Weights of a small transformer language model.
Size: 12 heads of 64, MLP 2048 SwiGLU, vocabulary 14164, 121M parameters.
Architecture: RMSNorm before each block, rotary positions, no biases in attention or MLP.
Training: a variant of Adam for these matrices, 1163M tokens, 4437 steps.
MLP neurons of a small language model. Each row is named by its layer, matrix (gate and up: input weights; down: output weights) and neuron, and shows model dimensions 608-671. Each number is 128 + 32 x the weight over its row's rms, rounded and kept within 0 to 255. A neuron's up and down rows have the sign that makes its largest values positive.
After each neuron's rows, "fires after" lists the tokens most often just before its 100 highest values on Wikipedia text that the model never trained on. A number after a token or word is its count.

L2.gate1204 [162 195 106 189 118 152 111 169 119 126 144 186 140 150 140 173  88  90 145 112 103 102 150 109 103 123 165  60 126 120  93 113 116 104 128 128 100 127 148 189 194  97 172 175 141 111  69 130 195 118 147  64 146 186  87 126 154 119 128 191 166 167 143 155]
L2.up1204 [ 79  93 148 136 118 149 162 164 109 107 103 186 155  94 105 119  97 128 120 101 105  90 116 180 100 115 137 136 134 151 161  99 129 121 115 105 122  98 182 143  74 164 135 152 159 139 137  97 124  98  75 133 138 197 103  48 126 107 121 143 141 129 128 126]
L2.down1204 [107 165 165 166  61 162  91 151 152 139 147 133 114 196 108 139 141 137 151 144  93  84 158 113 135  60 120 167 114 143  74  37 153  91 107  56 141 168 164 193 141 133 133 144 122  96  73 122 139 102 131 175 126 126 160 177 120 130 161 191 131 157 125 195]
fires after: " the" 62

L2.gate1710 [116  99 117 167  84 114 117 180  98 157 151 125 137 130 127 161 134 123  86 180 138 112 127 120  98 168 146 193  85 104  98 138 128 102 160 123  87 157 141 113 179  78 116 174 123 157  92 114  97 119 172  93 164 101 185  97 152 156 122 104  99 112 186 178]
L2.up1710 [122 148 112 123  86 122 136  95 104 177 183 125 137  93 102 102 135 127 169 145  91  77 154 132 144  91 177 126 192 104 121 122 193 143 149  99  91 154 157  49 131 153 178 161 176 152 123 118 141 131  87 151 138 149 168 107 159 156  95 133 175  92 130 130]
L2.down1710 [200  83 136  91 127 113  94 137 131 138  73 176 135 115 122 147 135 133 130 136 172 123 125 121 154 111 109 177 129 165 130 172 143 136 134 141 110  85 112  99 129 147 159 196 106 119 140 180 120 124 198 179  57 131 143 117 111 120 130  87 112 105 157  97]
fires after: " (" 31, "–" 25, " –" 5, "." 5, " |" 5

L9.gate1534 [131 189 143 116 109 162 149 155  74 113 142 112 107 229 142 186  94 113 128 109  96 165  47 131 149 112 166 172 142 144 141 176  66 208 133 118 157  80 110 137 148 166 107  72 128 109 121 110 119  99  53 150 144 169  84 105  98 107  63 105 142 107 133 118]
L9.up1534 [190 129  97 164 132 114 161 144 173 153 165 129 134 142 136 153 150  87 147  92 107 102 151 158  99  42 116 122 130 122 151 169 135 167 135 112  94  74 157 159  82 146 144 120 118 114  71 155 152 112 144 117 138 186 161 146  97 110  87  91 111 150 173  98]
L9.down1534 [ 78 129 134 117 145  58 121  94 147 105 137 101 119 153 128  99 170 114 127 187 106 169 133 119  67  94 128 117  93 165 113  95 170 135 121 167 164 119 126  94 124 132 109 132 149 154  68 105 120 119 128 119 160 128 124  87  98 106 141 114 171 111 112 134]
fires after: " " 31, "5" 9, "3" 8, "8" 5, "0" 5, "." 5

L2.gate116 [145  76  96 146 170  61 169 113  80 118 209  98 133  93 158 126 107 169 181  92 165  87 148  98 175 118 186 182 159 170 117 144 141 139 139  96 124 186 123 155 171 124 146 113 127 108  92 173 134  80 179 149 144 162 115 109 172 143 118 130  88 103  77 145]
L2.up116 [ 92 137 160 135 179  78 164 142 125 124 146  98 164 115  94  91 140 158 111  95  84 138 144 122 166 123 169  82  94 139 120 142 162 114  97 124 139 123  97 162  82 139 159 109 110 150  85 138 113 117 154 138 142 105 164  56 167 159 162 178  61 127 119  96]
L2.down116 [170 127 157 145 152  99 151 167 130 135 179  97 140 116 117  91 108 104 107  93 135 125 168 122 109 127 149 117 125 167 126 145 120 125 103 148 165 124 107 149 164  89  90 157 183 112  60 144 134  90 126  73  87 140 143  95 107  90 119 144  94 170 158 138]
fires after: "-" 28, "/" 24, " (" 11

L2.gate1138 [146  99 122 138 128 103  84 181 151 150 186 174 118 152 143 144 144 130 128  80 142 159  99 131 123 156 113 166 115 116 117 119 125  93  71 105 137 131 142 117 111 174 116 145 157 104 131 171  81 132 148  98  78 150 127 142 140 131 146 109 121 139 177 125]
L2.up1138 [ 95 114 143  83  63  97 101 111 109 156 126 103 162 132  65 143 189 120  80 164 141 129 104 140 113 126 109  90 124 157 131 165 135 146 139  79 146 113  85  93 104 159  79 171 132 139 104  69 209 213 193  97 129 135  90 115 117 128 127 166  89 137  95 155]
L2.down1138 [141 201 138  85 185  83 110 134 142 121 145 125 123 138  88 102  95 120 150 121  86 118 114 133  98 116 135 162 135 148 128 167 102 197 133 105 129  89 153 145 152 100 148 172 156  69 151 182 152 145 127 125  93 148 106  88 100 119 118  63 128 104 145  99]
fires after: "." 64, "\n" 8, ")." 4

L2.gate452 [142 111 125  94  99 113 165 140 137 207 133 189 144 146 153 160 100  84 136 154 172 111 154  79  83  85 144  96 163 130 132 166 119 151 115 170 117  65 157 110 139  99 186 123 153 149 155 104  69 165 134  79 170 115  91 111 135  90 114  91 101  98 134 144]
L2.up452 [152 144 117 184 146 109 185 149 134  89 108 130 103 156 103 101 104 137 166 154  93 163 125 144  95 121 184 102 130 166 123 157 168  93  98 105 197 133 143 111 106 125  73 160  89 160 156 103 177  82 108 147 112 102 136  61 160 159 146 152  86 144 107  81]
L2.down452 [154 147 149 122 156 117  83 189  84 107 122 171 144 131 148 149 121 106 155  71 147 105 111 136  86 153 121 199 139 141 110 163 181 120 136 197 135 136  92 121 176 108 205 202  96 156 129 167 169 166 148 156 171 151 118 113 143 175 164 130 172 189 102 137]
fires after: " " 24, "." 18, "," 14, " (" 8, "9" 5

L2.gate469 [ 56  95 127 108 105 144 119 108 156  93  98 139 103 149 128  73 129 110 125 162  59  95 101 139  86 134  90  86 166  88 134 165 151 145 118 114 147 229 179 181 130 131 117  93 138  72 130 140 134 133 164 115 159 123 115 146 180 101  66  79 192 131  78 139]
L2.up469 [199 145 103 136 130 136 120 175  53  72 116 163 136 169 139  68 112  90 162 152 131 138 126 119 148 158 100 150 108 156 143 136 133  71 129 171 162  71 118  99 180 142 134  99  93 112  60 166 146 133 102 166 128  72  94  94 163  61 106 119  66  91 112 160]
L2.down469 [ 98 100 143 130 172 119 142 111 144  93 179 125 123 112 150 105 116 127 124 148  96 125  86 156 106 131 109 123 147 129 153 182 155 186 155 137 191 129 154 142 105 157 118 116 110 150 183 130 146 112 128 138 129 118 130  94 150 165  32  70 143 148  25 161]
fires after: "'" 47, "’" 8, "s" 4

L2.gate779 [ 83  99 179 165 132 139  69 109 158 151 169 144 121 149 150 151  95 118 119  76  60  93 112 120 148 184 125 129  94 151  79 132 108 147  94 146 129 150 146 126 139  77 159 131 121 147 179 114 161 110  98 142 104  96 102  79 118 122 116 123 111  68 118 131]
L2.up779 [ 80 101 131 192 151 146 182 144 125 147 149 169 107  52 160 156 137 104 102 178 131 121 124 120  89 134 197 140 131 133 103 124  93 134  88 210  94 142 186 160 141  82 123 143 202  97  95 113 182 156 170  74 131 137  89 172 121 135 110 119 160 116 110 135]
L2.down779 [115  94 111 131 155 121 181 160 173 119 103 150 112 118 150 131 147 129 105 124 125 121 117  48  95 157 181 147 140 109  65  82 179 135 114 131 240 127 104 132 194 142 183 121 107 149  87 154 187 151 108 143  59  85 132 189 135 144 109  60 148  57 157 187]
fires after: " the" 30, "," 17, " and" 7, " The" 4

L2.gate1098 [147 146  48 143 109  64 107 157 138 174 157  93 112 102  97 115 107  95 176 140 176 175 132 149 141 170  93  98 105 144 175 121 194  85 103 139 110 110 104  82 141 136  95  91  78 167 141 118 119  82 151 105 190 111 124 135 181  81 133  84 126 158 158 172]
L2.up1098 [153 153 169 176 126 144 114 143 134 187 141 162  77 195 178  91 109 106 202 152 112 124 147 148 107 101 119 165  94 110  72 192  96  99 129 153 124 111 138 115  75 170  96 159  94  84 162  74  96 132 154 128 187 108 108 161 108 107 140  95 101 119 130 148]
L2.down1098 [153 136 166  87 152 147 184 161 123 143 103 152  93 189 149 127 108 142 155 109  45 150 153 152 179 121 125 136 114 123 109 122 188 144 121 127 147 198 150 138  78  78 143 136 115 166 128  98 131 147 116 139 160  68 173 107 121 120  44 110 123 145 127 123]
fires after: "." 38, "," 18, "und" 7, "-" 4

L2.gate1932 [138 134 134 132 140 131 172 170 129 127 112 172 165 174 101 164  38 173 141 152 107 118  79  76 139 156  99  90  87 103 121 111 169 166  50 132 131 186  84 144 153 105 103 139 166 166 103  99 104  93 174  97 214 121 165  93 179 120 163 132 121  87 165 111]
L2.up1932 [ 72 128 100 131 139 130 113 104  81 121 168 138 104 152 104 148  91 144 131 103 125  93 125  63 103 102 126 112  71 106 157 137 147 129 129  85 155 132 123 116  93 119  63 141 170 170 132 180 170 114 124  84 141 125 115  94 178 111 131 115 138 166 172 176]
L2.down1932 [143 111 143 100 135 122 140 109 148 208  91 128  98 188 137  81 100 156 140 109 112 166 163 167  63 104  58 163 135 105 111 196 140 106 165 134 168 145  90 126 134  65 180 154 111 130 142 140 144 162 182 104  82 136  95 129 137 149 148 116  90  93 115 147]
fires after: "-" 19, "/" 12, "2" 11, " o" 7, "–" 7

L9.gate1996 [136 175 158 148 127 163 118 112 181  92 106 120 157 114 139 149 111 173  86 130 118 126  91 148 131  66 217 151 172 123 155 101 154 123 145 186 148 125 150 182 123 101  88 159 174 166 190 112 187 110  59 181  95 137 172 143 126 112 122 120 129 129 113  50]
L9.up1996 [114 163 114 125 162 136 158 148 135  95 147 146 140 165 154  88 222 146 127 129 154  80  86 140 178 137 132  90 150  46  84  82 189 158 161 161 179 111 137  65 164 187 153 110  73  98 124 106 127 159 172 123 158 100 132 107 202  91  91 151 153 161  96 133]
L9.down1996 [ 72 132  77 107 177 115 185 110 106 152 109  56 129 139 119  79 112 113 109 143  87 145 115 138 161 111 145 166 177 182 130 112 165  86  95 159 158 125 138 161  81 163 136 109  36 107 132  98  88  84 124 142 131  96 159 169 110 176 129 120  68 124  84  63]
fires after: " in" 38, " the" 13, "9" 6, " to" 4

L2.gate281 [ 47 158 166 176  94 112 106 159 186  96 151 186 135 109 121 148 138 141  99 146 145 118  65 158  80 145 132 160 137 100 150 181  81 112 118 123 137 100  96 135 152 158 159 156 122 127  85 160 105 135  94 155  85 152 166 139  90  96  87 135 152 164  93 114]
L2.up281 [102 121  83 108 139 110 125  90  71 125  82 121 150 113 114 150 115  79 107 162 101 119 172 124 158 131 133 161 141 120 173 156 203  98 113 163 148 134 123 123 142 148 105 116 100 115 108 122 162 164 150 142 136 110 154 116 160  92 113 202  67 115 112 139]
L2.down281 [161 140  77 184 137 169  93  83 107 198 131 150  69 115 158 153 101 186 123  80 165 137 132  78  99 154 145 175 121 131 115 138 175 114  82 148 175 125 175 118 125 159 162 145 139 104 151 152 101 113  88 123  76 175  68 115 160 106 123 158 199 120 170 155]
fires after: "." 33, " in" 16, " as" 9, " of" 6, "-" 4

L9.gate119 [120 174 170 147 168  99 154 132 189 155 132 169  87 154 128 136 142 123  66  49 189  70 161 133 132 152 173 170  85 161  63 154 111 187 172  82  95 133 145 128 107 159  92 173 164 162 176 175 112 155 131  81 164 181 148 139  69  99 102 140 117 109 112  75]
L9.up119 [ 48  93  63  74 106 113 108  97 108 178 148 173 148 131 128  86 159 166 126 140 115 174 178 153 113 102 182 120 107 131 194  79 152 170 100 157 133 114  89  88  89 138 137 104 119 114 185  45 146  68 108 140 151 148 109 157 115 165 124 190 150  87 118 147]
L9.down119 [ 80 117 163 117 125 132 129 177 131 110 100  78 164 115 123 134 125 127 137 120 101   0 120 112 126  61  79 125 120 168 178 122  70 175 154 123 117  79 137 123 145 138  90 152 154 113 121 132 195 180 108 114 120 126 152 138  85  88  99 145 127 149 147 141]
fires after: "2" 44, "\n" 13, " |" 11, " (" 6

L9.gate351 [202 126 145 148 135 147 137 159 152 139 131 126  97  99 126  93 131 176 176  69 104  96 103 102 190 106 142  84 103  65 144 184 159 100 136  97 123 114 108 158  73 101 166 143 156  75 171 125 144  62 107 128 165 143 110 134 106  55 154 123 124 102 111 115]
L9.up351 [ 94 165 168 103  76 146 134 111  88 130 137 183 126  59 117 114 147 116 122 157 137 120 113 149 113 174 152 137 110 192 124 181 158 174  94  48  39 145  89 144  91 106 160 143 116 132 134 130 203 148 116 177 147  97 166 122 143 144 146 164 119 146 133 129]
L9.down351 [176  96 124 138 118 129 100 106 100 152 147 102 164 146 125 133 111 136  52 103 136 146 131 133 183 117 146 127  94  83  83 144 134 108 152 115 108 115 138 191 169  93 139 141 145 129 106 113 180 168  77 103 152 148 150 101 163 148 152 130 142 128 162 111]
fires after: "–" 42, "-" 12, " " 7, "'" 6, " He" 4, "s" 4

L2.gate1210 [113 116 158 117 112 149  82 169 100 191  66 141 139 123 173 113 133  96  82  97 130 129 118 115 148 104 101  98 103 165 140 106 192 181 130  93  91 137 147 115 126 149 114 129  89  79  90 176 129 146 127 136 140  99 136 111 139  73  77 126 180 135 114 124]
L2.up1210 [169 119 115 178 181 147 151 140  96 153 107 133 156  99 161 216 176 172  75 114 168 159 159  84 150 166 137 164 128 103  88 127 109 151  86 155 138 136  96 155 113 167 143  53 100 127 110 123 153  82 125  83 180 120 157 114 166 155  70 151 128 168  93 119]
L2.down1210 [143 179  92  90 173 160  98 181  95 113 126 166 169 144 105  97 116 126 121 113 126 155 122 170 136 107 147 176 124 155 129 125 160 190  75 150 156 143 197 159 137  88  58 167 146 123 148 145 153 113 138 138 151 132 193 166 167  82  70 163 140 101  89  76]
fires after: "s" 15, " its" 14, " The" 7, "'" 5, " their" 5, " her" 5

L2.gate731 [187 114  93  76 100 107 148 161 176 157 119 115 101  99 107 106 118 108 198  94 123 143 117 179 176 159 125 140 147 127 122 109 138 157  97 154  94 113 152 122 108 109 150 167 101 119  69  96 127 141  88 141 118  93  89 118 136 131 162 152 155 107 151 127]
L2.up731 [108 103 182  46  86 139 100 134 128  96 140 109 133 132 120 187 173 130 147 125 120 172  81 148 124 169  97  81 157  92  74 142 142  71 119 150 118 166 135 144 160 192 163 153  99 136 144 161 176 188 155 127 130  93 118 119 121 162 128  88 100  67 111  97]
L2.down731 [133 149 158 148 143  94  80  93  60 128 153 158 146 121 120 141 135 120 131 194  99  54 215 134 129 128 110 116  94 159 110 151  88  94 155  95  77 135 183  96 108 104 139 128  90  80 177  95 207 130 133  76 149 159 126  64 163  89 121 150 124 121 105 173]
fires after: "." 43, "\n" 20

L2.gate741 [102 160  94 115 116 126  98 140  70 140 178 178 159  60 124 159 104  93  89 165 123 206 128 166 144 104 112 113  84 121 118 146 190  98 115  73 122 103 157 110  91 107 117 122 128 119 117 157 130 117 188 130 151 134 113 160 108 109 116  92 127  93  87 156]
L2.up741 [107 111 153  83  86 158 150 114  92 104 115 170 146 108  92  95 146 117 101 107 101 183  95 133  78 144 170 134 111 116 100 151 121 117  98  82 161 140 160 130 102 155  79 139 102 124 136 113  90 152 124 159 149 206 126  81 169 117 117 136 100  75 136 101]
L2.down741 [149  98 189  69 117 118 170 103 114 197  72 191 133 140 150  86  95 132  84 122 107 136 164 142  59 143 137 187 108 135 107 160 128 174  91  99 109 143 156  81 120 104 129 124 113 139 152 153 111 148 161 156 147 206  83 149 141 151 136 116 115 132 120 120]
fires after: "\n" 30, "." 16, "-" 12, " (" 8, " \"" 6, "==" 5

L2.gate91 [164 135 120 157 169 110 101  92  99 187 171 132  82 123 143 136 126 115  88  95 106  47  92 118 144  94 137 145 138 125 141 148 127 136 148  51 174 112 149 185 152 155 105 119 128 160 144 117  91  86  94  99  90 166 144 101 150  94 150 175 142 108 139  89]
L2.up91 [ 98 192 168 162 179 107 171 139  87 165 145 133 121 140 106 171 118  97 114 145 100 169 176 180 115  76 141 162 142  64 120  85 115 115 129 157  88  48 145 137  99 158 158 122 109 114 181 153 158 115 142  51 118 110 111  67  78 115 141  95  86 142  78 107]
L2.down91 [112 156 117 144 139 104 100 100  79 164 142 165 103 116  65 201 145  88 147  90  52 130 104 140 136 100 145 136 162  80 124 154 179 121 164 188 112 100 191 163 159 148 173 133 121 156 150 121 174 154 134  96 161 160  87 165 166 103 115 186 141 145 113 121]
fires after: " the" 51, " mos" 6, "p" 4, " The" 4

L2.gate607 [179 124 119 168  82 166  58  83 172 110 110 132  73  74  94 122 147 157 149 169  74 118  98 133 172 150 182 151 125 125 190 126 134 147  91 108 158  91 162  98 174  94 111 179 132 143 128 117 134  97 104  86 108 134 128 123 149 102 155 145 104 131 107 125]
L2.up607 [ 56 105 149 127 142 122 145 108 175 127 159  95 123 104 131  67 134 148  88 156  91  84 148 123 150 147 172 132 139  77 130 153 173 104 127 136 160 106 107 154 121  96 120 103 144 111  74 149 137 180 116  53 141 171  51 167 104 161 113 193 136 104 123  98]
L2.down607 [ 48  63 186 154 161 140 116  86 119 116 154 146 133 131 141 207 100 151 149 100 131 113 103 126 116 118 154 138 104 135  84 110 138  97 149 112 163 134 117 135 107 120 107 129 123 128 100 153  81 213 113 110 220 136 152 167 145 161 106 135 115 123 111 146]
fires after: " the" 34, " all" 6, "D" 6, " The" 6, " H" 6, " B" 5

L2.gate1337 [187 174 178 202 157 104 126 174 151 101 153  83 101 105 131 176 125 117 102 154  98 112  97  79 101 170  83 134 103 128  93 121 110 112  90 152  86  93  94 161 122  77 128 139 191 131 128  79 115 100 162 112 166 154 145 165  84 136 170 109  77 120 130 174]
L2.up1337 [122 166 199  87 145  76 101 137 111 137 133  96 107 159 115 176 144 159 141 133  78 177 162 124 165 144  75  82 111 125 164 161 149 140  98  48  72 126 146 187  45 161 165 128 147 179 101 158 114 119  82  51 139  88 132 121 109  96 152  79 146 143 124 146]
L2.down1337 [149  75 131 128 135 135 167  78 117 125 119 115 110 179 182 167 144  92 202 139 103 127 106 160 130 113 173  97 168 159 148  80 112 134 159 154 135 106 183 104 103  79 154 143 169 169 130 157  71 118 121 142 112 118 175 148 138 103 100 159 114 172  83 180]
fires after: "-" 42, "1" 14, "wer" 4, "–" 4

L9.gate1253 [ 93 108 112  87  94 108 129  64 133 167 176  72 125  86 100 103 124  72 120 186 126 104  44 161 132 142 155 131 165 146 168 160  87 134 120 184 147 107 169 134 135 164  95 135 140 135 101 144  96  92 114 101 114 145 130 134 123  94 165 151 127 117 105 154]
L9.up1253 [ 75 159 178 108  63 138  87 155 140 132 125  85 135 113 177  83 134 104 130 126 126 134 178 141 138  86 120  81 132  88 107  88 104 139 129 123 148 175 167 147  66 145 127 112 104 104 141  70 110  98 118 148 123  90  61 158 116  85 132 124  99 157 158 130]
L9.down1253 [120 172 136  90 138  76 156 155 112 112  91 157 116 179 112 147 158 100  82 139 149 114 135 118  59  57 139 105 142 145 119 103 166 155 116 159 104  70 128 111 149 151 127 148 161 145 149 136 144 134 158 163 195 114 121 123 120 122 106 147 145 129 121 141]
fires after: " " 29, "1" 15, "9" 7, "," 5

L2.gate1142 [100 133  89  71 120 133 128 125 148 156 136 137 102 155  76 139 163  93 107 137 133 136 113 126 127 112 165 139 168  55 161 126 151  78 129 108 150 102 138 143 138 125 131  92 121 153 117 123 161 125 166 144 110 168 136 107 157 100 112 162  78 111 127 133]
L2.up1142 [170 123 157 165 168 163 163 123  59 169 121 160 152 123 125 106 122 149  95  67 114 100 106 184 144  90 174  68 110 145 108 103 176 110 101 184 149  75 155 106 155 148  61  87 142 129 176 121  99  81 195 144 142 158 106 130 126 117 124 157 151  91  86 113]
L2.down1142 [141 188 131 172 171 117  39 154  88 156  88 139 132 188 146  72 168 156 186 123  84 155 164 109 112 102  96 151 105 165 136 144 139 110 102  93 121 144 153 133  72 186 102  79 135 159  90 140 139 152 160 181 177 221 152 113 135 129 134  85  95 115 132 119]
fires after: " the" 49, " his" 4, "3" 4

L2.gate1149 [177 111 189 117  90  95 156 119 105 159 173  82 150 137 150 128 124 139 105 159 139 122 172 183 194 152  86 153 125  90 168 119 110 103  86 139 153 112 173 127  76 125  94 156 138 140 153 130 161 170 184  84 114 137  82 150 111  95 126 152 109 105  66 177]
L2.up1149 [170 105 117 133 102 106 124 158 164 121  80 139  98  88 134 131 100 150  79 169 108 109 159 168 122 142 105 103 147  79 157 150 119 104  91  59 118  98  90 177  84 135  88 172 168 179  94 162 106 141 178 148 135 141 105 146 201 137 124 146 135 102 128 107]
L2.down1149 [ 74 125 168 200 128  99 155 103  76 133 122 128  69 147 128 115 145  96  91  94 182 127 194 135 159 119  83 147 117 149  86 117 119 101 116 143  80  99 170 136 114 139 178 146 123 155  93  85 139 147  84 193 164 102  89 119 174 127 109 155 152  43 166  60]
fires after: " " 26, "-" 12, "5" 6, " served" 6, "–" 5

L9.gate1752 [107 115 118 154 152 175 102 121 120 141 191 133 117 129 105  99 166  90 126 123  92 122 107 169 184 164 157 141 155 103 140 114 115 151 144  97 133 100  78  91 130 184 122 130 108 151  69 134 120 149  91 180 107 151 102 175 164 149 139 133 107 135 150 106]
L9.up1752 [129  50  73 159 178 178 178 165 118 125 159  91 167 122  96 132 128 107 161 153 160 102 129 143 136 136  82 189  97  85 143 166 111  96  85 122 154 133 160 127  77 106 147  85 157 114 133  95 166  60 154 113 168 118 107 169  68  77 169  93 107 162 135  98]
L9.down1752 [101 138 116 128 140 127 158 155 141 101 163 177  76 168 118 194 134 108 141 164 127 123 160 150 108 119 137 213  91 109 106 109 118 138 120 160 174 103 131 134 156  84 134 112 109 148  77  95  78 198 146 228 110 132 147  97 191 179 161 118 156  98 118 100]
fires after: "." 14, " the" 13, " The" 12, "The" 7, " c" 7

L2.gate422 [121 151 126 107 117 128 131 133 112  95 191  74  74  98 108 180 143 140 103 102 131  96 188 163 145 184 135 118  85 202 179 178 152  64 115 195 170 137  95 153 124 173  87 132 154 113  68 143 142  94 136 130  70 134 160  87 116 125 103 185  88 106 143 116]
L2.up422 [134 120  76 124 132  57 111 102  78 176 144 119 150 220  98  84 113 118 197 109 116  95 135 132 158  96 111 107  92  85  87 126 167 133  55 114 144 114 152 134 123 108 151 156 156 108 144 109 181 143 154 127 149 122 148 140 176 166 152 187 103  94 156 108]
L2.down422 [146 135 163  90 117 103  86 131 120 154 118  92 157  93 137 170  60  93 186  68 139 101  97 124  94 140  64 106 125 129  97  71 133 164  48  74 166 162  88 169 122 153 146 146 157 131 175 110 138 122 168 147 149 185  86 152 119 166 168 132 102 189 121  72]
fires after: "0" 33, "," 15, "'" 15, "-" 7, "5" 7

L2.gate265 [ 98 135 121 106 152 126 152 117 163 119 140 141 127 106  91 145 167 120 140 139  91 185 118 163  93 134 153 148 131 113  99 186  91 100 102  89 131  82 134 178 112 185 111 114 121 110 198 154 136 155 129 174 115 106 108 137 187  77 155 171 171 142  76  84]
L2.up265 [103 171  74 142 179 143 122 144  61 189 122 120 128  90 144 134 150  67  83 100 157  77 138 111 128 151 106 106 113 130 123 169 151 145  93 103 149 105  92 110  82  94 131 176 165  97  86 154 156 103  85 145  88 165  89 135 177 154 145 175 138  76  93 200]
L2.down265 [148  89 198 133 209 124 138 100 136 142 110 126 141 137  98  83 210  86 106 190 112  85 118  88  88 183  55  94  50 126 126 130 145 160 116 136 139 108  76  98 131 184 145 167 159 120 123 110 115 122 111  76 160  80 146 114  98 156 115 105 152  81 155 102]
fires after: " of" 27, "'" 20, " The" 6, " the" 5, "s" 5, "." 5

L2.gate614 [120  87 148 157 123 166 119 126 133 156 143  74 169 143 181  80  63 134  62 138  80 116 113  62 120  89 161 134 121  99 183 100 132 129  96 110 157 142 122 136 123  93 126  70 139  82  95 119 149 106  95 125 129 144  82 128  89 130 176 163 130 105  98 106]
L2.up614 [120 159 129 131 156 107 126 100 151 150 161 143 129  94 134 115 208 146 137 136  84 103  82 134 106 131 159 105 105 176  90 165 127 151 114  66 100 135 171  93 151  88 113 159 101 148 139 107  93 100 121 127 142 162  99 121 104 144 119 156 163  82 135 147]
L2.down614 [137 107 150 106 115 209 113 109 146 139 104  81  82  58 128  93 133  88 185 101 117  91 174 139 113  84 127 144 163 139 158 110 108 181 176  68 134 152  91  73 124 212 162 134 153 142 136 103 107  96 142 191 130 175  75 144 169  97 139 140 151 123 109 176]
fires after: " the" 53, " The" 17, "The" 6

L2.gate787 [106  81  74  83 116 112 113 100 140  95 106 117 166 173 126 170 123 139 159  91 131 110 167  95 118  79  96 154 130 133  97 122 109 113 186 101 103 130 162  76 103 148 137 205 176 115  84  65 152 158 170 178 175 178  96 111 142  82 124  93  76 173 114  99]
L2.up787 [141 134 152 133 128  87 193 135 119 124 136  87 136  56 118 109  77 119  92 125 134 212 124 143 152 195 158 106  78 147 166 150 175 152 148  97  78  98 110 125 125 129 116 138 116 118 128 124 167 118 153  91 129 148 195 163  90 118 135 133 167 143 173 106]
L2.down787 [137  80 146  93 113  76 134 162 140 121 202 144 171  60 141  71 108 108 107 156 156 163  69 119 143 110 156 120 118 110 202 217 172 108 165  85 110 146 114 147 179 150 132 156 134 138 192 113 115 123 153 154 134 163 113 145 137  82  99  62 158 162 132 165]
fires after: " (" 20, " \"" 16, " C" 11, "1" 6, " c" 5

L2.gate843 [152 137 135  89 145 151 109 155 169 132 126 101 146 140  98  87 140 128 176  86 154  56 117 186 199 158 146 132 121 130 103 130 167 144  98  99 155 139 174 103 146  97  61 195 160 169 149  96 155 118 140 133 113 109  79 148 149 108 118 167  83 115 155 115]
L2.up843 [ 61 135 135 106 164  95 139  89 190 150 114 139 149 158 105 139  99  83  84 179  99 150 173 161 109 123 127 118 169 161 152 191 211 156 121 121 152 144 167 102 167 153 148 188 125 165  63 112 114 102  90 170 138 141 121 171  91 176 138 123 136 111 151  99]
L2.down843 [138 101 103 153  71 135 104  85 124 165 117 121  86 113 108 106 132  94 152 189 120 130 118 182 175 171 105  81 117 180  99 186 160 120 149 104 209 181  44 114 102 115 149  89 128 116  85  87 106 117 103 134 142 131 142  67 135 165 131 154 103  65 137 112]
fires after: " (" 34, "-" 8, " \"" 4, "g" 4

L2.gate947 [ 98  99 119 177 117 139 169 102 112  99 114 124 158 121 171  92  59 102 136 134  85  87 170 126 178 131 138 128 164  99 186 147 105 139 126 121 104 161 158 183 113  85 122 111 194 156 111 131  95  72 123 192 133  87 153 166 123 122 142  76  84 152 109  73]
L2.up947 [182 121 127 132 144 121  79 114  87 128  79 191  95  86 119  98 117 175 181 163 109 111 173  84 160  67 105  95 142 162 193 154 137  87 176 138 140  69 161 122 119  96 118 145 104 196 204 109 128  97 143  52 124  94 143 139 151 163 175 168 133  94  81 116]
L2.down947 [173 165 129 109 140 147 118 223 126 170 142 142 157 135 112 115 157 118 225 124  94  57 136 139 166 160  41  87 141  77 108 145 130 136 161 156 117 139  85 108 152 141 166 163 150 133  91  92  99 124 119  91 131  94 123  77 102 102 120 157 140 129 179 115]
fires after: "-" 42, " and" 15, " (" 8, " " 5, "und" 4

L2.gate1727 [170 163 128 121  96 131 108 159  98 123 177 155 155 157 106 101 186 183 124 136 110 144  94 125 103 124 171 158 116 167  76  78 157  96  93 202 165 112 128 108 141  81 170 113 165 116 150  90 121 150  76 115  90 137 118 102 112 107  95 144 145  90  93  61]
L2.up1727 [107 172 136 168 215 134 148  94 103 133  94 129 146 105 176  86 129 112 104 114  81 116 136 170 200  95 100  83 140 104 123 125 175 189  58 158 120 108 133  90  74 155  74  64 116 100 152 121 150  98 127 151  89 200  78 121  86 164 174 127 145 134 140  88]
L2.down1727 [115 137 141 154 197 113 104 134 103 140  58 105 148 169 110 102 113 144 110 181 127 156 129 166 164  83 144 138  92 156 131 158 155 104  69 133 174 113 125 107  89 151 102 139  90 110  69 138 153 128  84 155 143 170 108 123 239 167 142 169 153  94 147 109]
fires after: " the" 43, "," 9, " The" 5, " a" 4

L9.gate1872 [ 82 119 135 134 104 197 144 154 141 163 141 165  81 143 171 138 183 109 130 114  89 126 111 150 173 113 115 100 131  70 152 111 100 111 151 149 166 111  65 177 102 104 125  62 186  64 133 191 182 100 125 160 100  98  99 157 125 139 180  48 123  76  64  82]
L9.up1872 [119 145  88 135 121 132 115 100 204 145 115 111 132 130 117 121 184 148 102 116 133 123  96 171 171 148 143 106 142 140 180 183 140 134 187 168 129  78 108 134  99  85 145 128  64  85 114 141 164  84 120 116 100 141 117 152 115 120 159 154 112 129 127 102]
L9.down1872 [120 156  85  73 123 198 134 137 140 156 152 108 135 189 122 141 192 100 129 106 115 132  95 166 127 118  81 143  83 144 152  86 155 150  80 116 147 144 159 167 134 153 107 134 136  85 125 111 188 139 109 156 140 108 139 194 131 153 144 128 140 122 103 104]
fires after: "0" 60, " " 6, "–" 5